Weights of a small transformer language model.
Size: 8 layers, width 768, 102M parameters.
Architecture: RMSNorm before each block, rotary positions, no biases in attention or MLP, untied embeddings, normalized queries and keys.
Training: a variant of Adam for these matrices, 617M tokens, 4705 steps.
MLP neurons of a small language model. Each row is named by its layer, matrix (up: input weights) and neuron, and shows model dimensions 224-351. Each number is 500 + 50 x the weight over its row's rms, rounded and kept within 0 to 999. Numbers have three digits each.
After each neuron's rows, "fires on" lists the tokens most often at its 100 highest values on Wikipedia text that the model never trained on.

L4.up2921:461517504464501467425526461465537488353504509588403468563483593474488363565478530525460505523446548541424557476564481557500463508413510460492525570542467417513539404501460492503411468543522476505548465511540503508558599525470472600448405552478467580529543517509579502441461496477438459501451488593457532405511518485519451500481525605496487456508441480524528447464407483451455502493632
fires on: ", ", ": ", "), ", "| "

L4.up2931:464355549548370552488464463595497487529537503513377441448601473503516523401566536534491525473468508526513515443583504503482443491474481531564416492506498464553546544450551532566501486496537524612581563496453450491513506532529495377507492481465464590494545491550550473474523486507479458555588596471434508460528518541515554525520494521511476507515550613561497486502484537420479470470484
fires on: "| ", "is ", "was ", "are ", "; "

L4.up1938:411488465504520494511506509596508399482488513523504494506496599383543479454451530497506532606471514507454445595522524484450486495489466459514450464552451534449573450573473549457473551507463541428538495483452462572483562475453458553435498516448493441465537408506538422395471569476450466543535527496428490475443550487484483463445394390527445530603592507535565491563530519415499488461506
fires on: "| ", " ", "|"

L4.up1669:571459445480570534449457529540549459571521495517529422379503451447403479523413537438428535533564556500539465517556497505468453533581524554467568428498544510366357427510401492474485486478496403479604547484447502517498529480468468416542559552525566558553539492576557472485572531546511469532464560493551516585525517566482487510460484596501376591525481519470509491464546564541488414452521
fires on: "| ", ": ", "in ", ":"

L4.up2844:491467512651554512531491565529530526446485458596524399466557518502549384544485528507475485434521426526544511472573469437410458500542438453574513487512538440489476497500581511466481482570546494449549638499476481522384528613488540543493561497466450581502489434570538441486498428455529451575557557526460564422543517470534454543529456542454392431516463518512551514444484503454370457468598
fires on: "| ", ", ", "; ", ") ", "("

L4.up2247:463519543515595528527370558560467566511528487515428513509567544473537496528479556509543493478501419492478490542486449346408461459528395525500432580552542475551478566526437529447527462564574444417422540471501448475407444479499518563507568481516451531387408431449528471456555470476454462559521526472429575443484571465492448436543422528572516513587479607402535661522474498497417481536513
fires on: "of ", "(", "-"

L4.up3071:533542519568556472463474481575560468506565514509540429532487505449432437501528586587434522514430468513343503528528565485520428446448436418429535502549547498589519461487416467478538509550472515521537465499511487515528581563492511519416418548464475530450521540473537381476521469536492503567440501507479475554413548507472446521472483530528468500569517463509566504479558550400470460523514
fires on: ", ", "College ", "in ", "School "

L4.up1995:505451424497462570506564548538457425513551596540461460482545607447499441458481452479463546557460525487521439534560512549515442591468462518516426483553508523566483447523559561567532479560444446535672531560505509480522514523494484472504619533430497506569445476522531530512494498518501439359487592439491552627417551529528542491571488475489444578524590436550566416592534494393463525500535
fires on: "'", "s ", "| "

L4.up2404:481470516514527521532497486483514557445502486582442519565488498444481499491555489510506535455424524466450491566511544455470440538479531548495487536488404523531507472488633536502508562511512516489490515467391501488545551502438482502471586503419431503399460518506511452504569429482527565414574531472442439567447525552525448563425469477470529576493497572489489495517440601536431557552492
fires on: "s", "s ", "8 ", "9 "

L4.up490:594439569544538440465464591552488526403477523553560573497550458527552537559411564541460413539542441468512536448508524470455472592516425575495498511509477555580565440544560572496461478548453583475474510493516567530462471484400543496566540546448529479477502447533484505469598449500551539454570569493583541474562500531431591562392499504514543445569581685413510501502534462518475445449455
fires on: "(", "–", ".", "-", "00", "8"

L4.up502:426516526394410543499527529523502518463469530567478526505503468450543431566443508542497533489535447476528527497499476428413491545463431447476525589518452475458513449565454507535442431428582575516515571485618564555543565612433487551629541438463437481441511482533466479574493420541596512458407522595454517531545418539525555438495530586479534434512471489524545478528438539484504604472489
fires on: "with ", "- ", "of ", "for ", "| ", ", "

L4.up2056:569479542664443534571487481487539515475551397580509574553551510496437460556450521520469564562535510579555553540538530449519533548608525553445580506530447497409526433529519514572475535442412546488479557484461455474501493559481447501551566570470475518424473408449519542505560512563543512546551533546560503490541561415420523501441527589527505432496434591538516534551519544482445575462577
fires on: ", ", "which ", "that "

L4.up2850:443483545489424514538463559521528495454432546524306513538420540412547483557511524535463443515535539570407514446460503466516524497443550472519409569508468505586567401496443554501456449519604456534430490459446538499497534525531605540509561482505433534506488404523475511555537518666561482535547536574427568509414460439489481497429520464442593410516413553487498521455485504497482480543507
fires on: "It ", "as ", "called ", ". ", "or "

L4.up845:373520469523504544489404538521518541459520518516584435573568606562534437409507455494526615501482506526492521549523549508513463540501391397498563505492457396508467494499505437603514535524540458422457505471440569472582488481553514603398501545486553451494480597473448504377448458496445468536475559516608427498479448429463536528466539402502474478452468528478434522505473477446503481520453
fires on: "| ", "-", "he ", "(", "was ", "N "

L4.up1972:571508494509545517561547489530561438567591525559543516577415489472511506529492472459475533463508524459476426531481536529494542547612483481506432498556440517512522419458559507465509506471587476538652494481501576457506595477475465481609481501502556473492447499527622475393513559509597508361580554494471441622415505573500588507494560554490514569505460479428478489501493502366445412482532
fires on: "in ", "th ", "over ", "-", "around ", "the "

L4.up2830:491462510579466534470544448510456511477539561471461398410530556486485474522513541505521516502517571570551366472500533538470467491503529553521485524456483501559488489493506572525538565506429493497464607466553499519517532486449473511493592555536494541573598470458602509552543581464549496428504593525451413601534554457459600473535550536502535554511480478509560525544488509521433493526532
fires on: "in ", ", ", "4", "6 ", "4 ", "– "

L4.up2440:585522495501520562501491475604454502454434476534484487548474528429513437566538551517453535485452592522432557497580503509516502485520550432492520603572486515482448489493465479517477443497489503553509448501658483467617600583600535488524410545429443458540465517575519330499576497479491460536467450591367533491455518535495437535465637559516500485529490562541517555478411437504452450533637
fires on: ", "

L4.up1163:435482466461535501559492478593488445473552477535516539528415550528500473468446499516524468556415492515464559501426572422517448493480395518442523523523466475529571407601484568541514574592490485426477434578544507626570593513515574482538410430446474400493476509491482405422480577535411539499465503540496541428476525555489529501558503513549489455484640511524577508449501460470429484549508
fires on: "(", ") ", " ", "| ", "and ", "S"

L4.up719:589466510511491568509430416525512482387572535522442447505459427475398392492450468524509514506503465524480572451505480571539420492554468479452497495538427537614512501493446507479542466552516507557440525584455501420497530544474564414558469525474494468642518534461523521520588491470588497472531542442456408428466498438444510543532531501423431536547530622475539504459481655515481452568526
fires on: "; ", "| ", ".", "m "

L4.up166:467442559458496527509525438525449455495483569498444495442546522459496459560520517478421474537427497530577500468505551479487435551514544491532479578522568528430432468471532543628539498494483509417573580496558459505478501527487501407526521531518492548426428493544527532559510386488551501498513551526497463582497484518465474560521537531513482553575440502573579554559439559482472455425536
fires on: "and ", "in ", ", ", "by ", "at "

L4.up1408:560497539525392466573429527579522443505528565561523529589479430471515442477442574576496454510513500480475516477586529470499468519553502534471543545570415511506536404525545474464414567507458439513471459485486526529575511472452463471594587497490482503428470491463621531470517541546511496458543560540426544543557543555504511526464485458507513545453505514396492472476591546500471547516550
fires on: ", ", "\"", "that ", "but ", "But ", "and "

L4.up672:406494428579596456432490564510570466447530486548575466477617507491421566405539556525558544496471432450525463469513549401482511574534379545418524445458464486430560524451556466461510549570557468431472518515492522571453488496566516511435483509478449638448547503508506433401527492458414540570557504428438462475495565477470450442500496438552481444582498588610520532462502457393455499511436
fires on: "| ", ", ", ") ", "\" ", "-", "kov "

L4.up1319:398630554457542483491420529534492472447537508563590516589470474469526411505501528537483591400386445526532554542541491409553535569526321452575535586577419478576452488498422464565512504569605466494452457490507489527596626531610537522464479498481489453502451514511457492532499495544445426455439482513464553471499450527574505548415468549539488465493514524471536580567406443472469493560435
fires on: "(", "of ", "for ", "meaning ", "-"

L4.up2656:527472553503518526454512488520539462530566558612515467524465516555578484553478524492437484481546415436554502541492538505502477471509505490529590557522449472502523378514442554465487451448547558475590502524456503470620493588562469489511523483461485506435455466501565490543511512482513592519394506567474480463569451607556524436473499459510463542448468504613539529468440566514452502471530
fires on: "|", ": ", "of ", "(", "in ", "| "

L4.up2185:507497511523529488499502512586529537471550603553550491573460477533580412565541489527474601490469493456507497547442557543467458520523524523443542536453377501498518373483469574490472516460448580452528546416548502482534536674422461434499487484503440510501526464558483480603513501510539562581455576512565489590436553485411527468490486580389487529452431442472650546527517536568519561473561
fires on: "in ", "-", "the ", "of ", "at ", "during "

L4.up3066:509457519478574520452515489516582422430489473511490507438474525530452528602534475468539546511518557412515497521507452531517505501469374480503529540579479434571477444490455595511408511525493484420497466528546566492541574545453486480535488377443531504441503478525536490457545518490495555480565611582494495513444551465478503523402451520479468508528436464422560531451488570599463537474447
fires on: ", ", "the ", "in ", "of ", "to ", "and "

L4.up1340:495543421483575471568411480502468447508403473558521563502362478529482565577497491512516440565483531386425517517520463596484405511533484510527562486440453483457505432514521484558470516566490537441536583579460582508462548529448541592497421524467566455510473546551486502558498478552491480519496432472508434593477498474489456490432497457519508618514474467507480605502531537451430498463505
fires on: "and ", ", "

L4.up2895:527419553463444444439508435474548428505662565535388375510304515422505465536477448492489486447493496448475468509528507529469501479486479544463469527615392494452546398511493502427477514513516525447501512574480630524555501537439422502597591484443534462421432435534502492559496496544473589361439521549477437558576479538577617521528465611485502586562494411564521488465489526515516460505535
fires on: ": ", "| "

L4.up2314:585371526468388494491435520569453523395495443522457459495479500450459475530446440508458432556414469485588453412431490535469479525534543602505420508534486479510400611547578595515520462481463618549513541519451457422503445463466450507488540511478441541603486484503616544463557481550593522497587539516519453507537537475539551478548502485568523480550505561490558544529464543550434491442426
fires on: "| ", "; ", "-", "–"

L4.up2997:519425543442448585380517463631494491413524648498379468533509534484489552539476496453468430463479543494466419495466474459518439526520532543515461608554414545563464499454580643547532502508447631538543520490516481494427502515487446543543580541477473621541491479416501509531597484503489521462546497458465504433514597502395582538510538690467570531658587566490538530587364629465434526467540
fires on: "| ", "-", "into ", "s ", "the ", "in "

L4.up2887:568472544535527575546518578493514508504487503478422538471452432438495503569459543479478509478543591483496398433466539539446400509513439462518551541572514521502493354485561513450523533403497524512535523505497556483505576468541517436500589491454549482484507422510573478519507511431457545486495612529527520601333489533474574523459524591497546478538489485391460486550523612483434494490502
fires on: "| ", "; ", "and ", "th ", "20", "in "

L4.up582:460429485569571566478477591481532399484483525529494462529526616381596494559491526480476517505547413542542474525538560484519543491493441532552485486499502500479493398536358561491401463583547442448494475478491464450466599567437547537456505488492545480540480433598550459542537540496513418455544415537492484548445496407434514396450534529437474485538461469411572598446540498483494384544463
fires on: "as ", ", ", "or ", "called ", "\""

L4.up3006:405439427537519476450470582520465587407464442494461482490595488343506352479478504488446508548400517504537516525501511480519462475470464504445458448504472552555455481525453484430516468555493448505485511513463409596535503429510553465524542589524356498515490426440563475498558542507467444491550502443470536431538530512439475461536495553420586514571504629505525548544455482414405459472460
fires on: "(", "\n", "| ", ", ", "\" ", ") "

L4.up1130:554551512507428521550558540560459511397508455448508584548531479475549496423472544525526550558508554559418529538455439494444517503482580498473527517551506501599598450493428520519401578532480550524474451617451435505532566476541604534517489529519453576551456550482539495538549515479423540511470489539468516435596497472407555514474457478524472493503435485555554414472578495376507488474516
fires on: "the ", "out ", "same ", "I"

L4.up1420:482582509501454433448523475470603514518482484614453485534525429490478473479508478528476536443441546523360503564626470486541482498486453554415562601553492440592499508432380529492545563462552481556553434473590503472597521652446444510511429543507513501441519340571527443446461483501486411468511521559421506543550577467519496501422550581568421402547472517450571593440410572492500529552614
fires on: "to ", ", ", "of "

L4.up425:546517494460519469543436551535525490432481483506413507500434529563430493642391602513519518497558495408442590554596554449486438491550397485555553557529451528444517450522523578528511522598498485436501494482494524446462496456461532572480403538492562498469524429537516500518479454451424519462463497549542489510523458489450518523526504506519531638539444518510441550550516529456464386506530
fires on: ", ", "and ", "or "

L4.up548:494491536562541480530527541520535475502630467580477477570559436527501366539477465534491459458496455540496457577460498472451516587561489572417528504518466508451520503502545565419467528498460573541479418472458499490503545563461516456562569460432458426504522395496610555531596410533593512483577511566471524486517582472498584507429477551559488473516610606468491449456481589520473510485543
fires on: "that ", ", ", "8 ", "s "

L4.up1488:568418557469514511514504515501508522394585504488414497401444515483474434486429534495527487436497515565570494498464502555455487534381478521408472533565484421473578543513494524507473532451439547614474486571517537567485496448450534624510537498415525523521517544562566467552588405537579516465475623551505504561509535517451598536504491472477520490506516538473607469528490535433506491479498
fires on: "-", "— ", "- ", ", ", "– ", ":"